Weights of a small transformer language model.
Size: 2 heads of 64, MLP 640 tanh GELU, vocabulary 8192, 5.74M parameters.
Architecture: LayerNorm before each block, no biases in attention or MLP.
Training: 162M tokens, 9907 steps.
MLP neurons of a small language model. Each row is named by its layer, matrix (down: output weights) and neuron, and shows model dimensions 32-127. Each number is 500 + 50 x the weight over its row's rms, rounded and kept within 0 to 999. Numbers have three digits each.
A block is one neuron, or neurons of one layer that tend to fire together. After each block is what it responds to, as a language model described it from the Wikipedia text at the highest values.

L9.down27:479441506543503497426541449571532544481514447492426441602584483476416486568431469427414483499452540523532566566472497580445525464515429584536397495469504524546520509474536557463416464515527477530447469424492506524472472465531490396497492510454484542588479596622584566562480428435500457464
L9.down284:477462442490501533485489485548403556505577506519456522445463558414474531485486592552450509470493577498416548541561504507482482567495475478518511365580467581450403493469472507455498558521376419607493434524438586414564477518490475540479456522530397557557496491511478470451469519538492508580
L9.down542:512481507455550551412389547513517512454586552466502589517542505477461467500470512502460502613517431545501465552463487442394483470480504539495528509491483545507559410514481485492550482438480465566523482567487571534506503543382514428441534589507420527526466526544464520562495457505599457529
L9.down618:583545485422580458511408543555493451490591515523579517527447561476455551552484484441475560635498471400464460462491449495460562442437470473589597588516486442469428517572505514532553518443490493494477591454519456538488468526501437459597534576451535538482475387491472586621545480457466494469
Description: Main verb completion

L6.down34:600492466519471569529466498555462567505553519464482538623424462418574430534484536552472599527547549569486498468511543487474521545522519538614445455567450578437519473487542515549581491479367451494512487552497561472476513510515471600553507424551487558599500428448495439497467430548540440495
L6.down150:407446468514459531559525486479450568532556563550472553498438555506451419635495443488482518451547494504508506496570491539453524459508516524463501464519510514443479430410456593588586499463518392550440530485542510379436482487487466583468468533547473520426483386529421507540491434563470444566
Description: Verb stems after to/modals

L11.down185:568506597546527459454531459519480498447469456470544491515574457517485511491506595457443532451535505549513489527527519521504460437533532478443487463408430552461519391551434514533483525467548537488470515550498436521514563585471555438479513462499497529514434471540445491534543436436534465498
L11.down192:545545436558596517484471474498477520440564480427567528420575489573491532605559449556472544565506505479514428558465571540542548502509527439627419433530398470494529513607441461441511524482462444448521448468479419590567623503460498485411447477484549428492589386579464521490449548476533505468
L11.down277:479543453704509448497623530521473549408439469475546538480522568518453522519542483470553494629547523397462546493609519576495532465596482547510529547424406479494501451513497478477589539530524497533461477472561477485520489535485444495533377468503496479519493385588421432539561575455498508428
L11.down405:518617478709525441500514478522525577588486543456486507476554491503534519518465457495639533546539450597517490493395439452440497479409509473488531438575378519567446446401470496504457568518518527488476485483417512436473406496528506507488487511639420502502511486522520501488450487484454563530
L11.down445:479541499585430561504455464408486525578582493534543555492535557515530516462569403523607366434571514574552456443487542474524445647520501476510415562528454520523428426455424541548463557562469523478539545416518556538456560499574352506494446464457466523487536505466445463452446535510468597580
L11.down583:569497445596561442499373405497485517482548499487484498398499396495494518565471498486474431589481548467574425537526517589533523472588565489557559471411508512540459535428533565470499562485511457463460460461575610593525496533530477521532511499506555488450465437571456491508527484507497486439
L11.down593:508456461485477574519486498523435533462525467370504537563477502483507669490484373515424503582573494488514456571464587471452471485436552526454469500489446509551529497546525523512521468550563442505574470491489531455408467494531444453516441565485538432484476513433546420518531513418508606515
L11.down621:498499544546529525397482536509495420465473521482551545376467579440455569468471511496608593428465505456518454505440488511557516523581530391501489504437407588449539411573434437574447447615577499602560491508465515478479495459490466513425491416530549458510545518548549452450473464543543474530
Description: Slot before a name

L9.down128:491547449639603675454538535430518457577422510503539430556393444508464534548447461579540553543457484494505548521445492610511458494474504539483531505439546537489483513508450406486538488481559490465492526487459519518500521430538558508482472424525520447504548536462484580501498485460492378423
L9.down154:450489501390578511435468564588545487524484458472472421425540461394504486529489471510502516685480455506566475495488567558437443603546492489417495430425534468597407455512480514564518519505456517434539453586556528559489550555505454497458514442568437435474473427527508433546391508576569568556
L9.down176:383530582455560533502527550513527533441487586424557508389501462500355508550541419462409498613513529510479399547596601480484538529446401577460559526562418426493571559484477475548516531527414500527529533510460493536425500469464537538486529443479501574464394495504501512508427475509544500554
L9.down277:400482420628550578508471521489502573490507536595472538528441388496500555514447503458592494565424368451485477508426526601451493485542570396530539518506452491523484463573558521474488563527490459468491517519482637488509552487474462504434549387600557592430562488512456502451541568545531512469
Description: Function words before names

L11.down238:497586584587505387472495546423501521517476549517522517494451543457477565579544518536515455704434418559491525432428594485569564504588462491445441504542493482469477582569567459505463535527541529525519433541544446478479495479537510483501498458516478432401483535466525488467611502455451552572
L11.down239:428601483453491505408471585559520501488487522469473518492531478432539390515501514478582523536463515531545553453520450451535455521491552453460518520471539465553504462507583529476427449449486475507502538557541409369521529619506505437507510551480425475488494563531535604449512558493499463433
L11.down258:534495577474499502531514474563420521465542499465534526461516479478444561542476506581504484664495516511450532468501403438449526492535516424565573482425524532462523476499448407485484492502467541574565494574494458457466513531475495435496438493498387613483474519467465467538481540546502504514
L11.down304:578487540551561472491513547508495386444521496380529428418471500468555492587403543528444467697475480499440456543529514492434524482526502510530466467492505414567486560503375484546537455457492554451413512494561460554576479469485440515512493439486523501563497463461568517488543484530472516527
L11.down330:470472552452422515459516504556424465571449488539458516531434445452486547544468445532516495623489457443391533491553491512597506477450567498496496496551536458509484494425475471505481562433451375486519476516512523463473616586578521511470429594514431455474498552515499586467524435546529466491
L11.down560:445447502509470521460427518497503526421557391572490516446509430470491442532507499460561504638482446439542508423532453570451580587503482534468538463523464437504509377475534479529465525530611553409465503568503518463588452511531477485518597440616463514519456526474471440497516445595446448488
L11.down624:586489465421502530557554525561467635453535460576497459546546508523470559438629446512434478569526517452577478515567474507432555588504451504465432460498430541470567483481479538514412525564605535527477589452524557512533551445471515568555458458512501603458510524443491525511540440511489428523
L11.down630:481488385507492471452548533499547441492536426521532568479590458493542585506435479560368429585486569451414527462524456459434502526511499493525512428502414608482388421539546484437491502527467489567450398522471540440470603559477551450482604476428455610452531456511573460511508435542551489562
Description: Verb after subject

L6.down413:485606580572513511493461403474493585562524546508495490406466563519570483539497518503498465412527525594488588567497572567515518430544541452576445440544531541530483442470456449466575517514492410424527445476589526400485529551451554556469456412581549546562483520438474485443450485546493488551
L6.down600:439487523546470559400483536563559570547515547530525582473509470453515562588508465464453442569504463442520556475476523520487510338483511414420522541367495441570442493430555482545490545477428552409502404494468575469479469553498394536523518496672509507485526445515451497569508491465496576569
Description: Locative "at" after noun phrases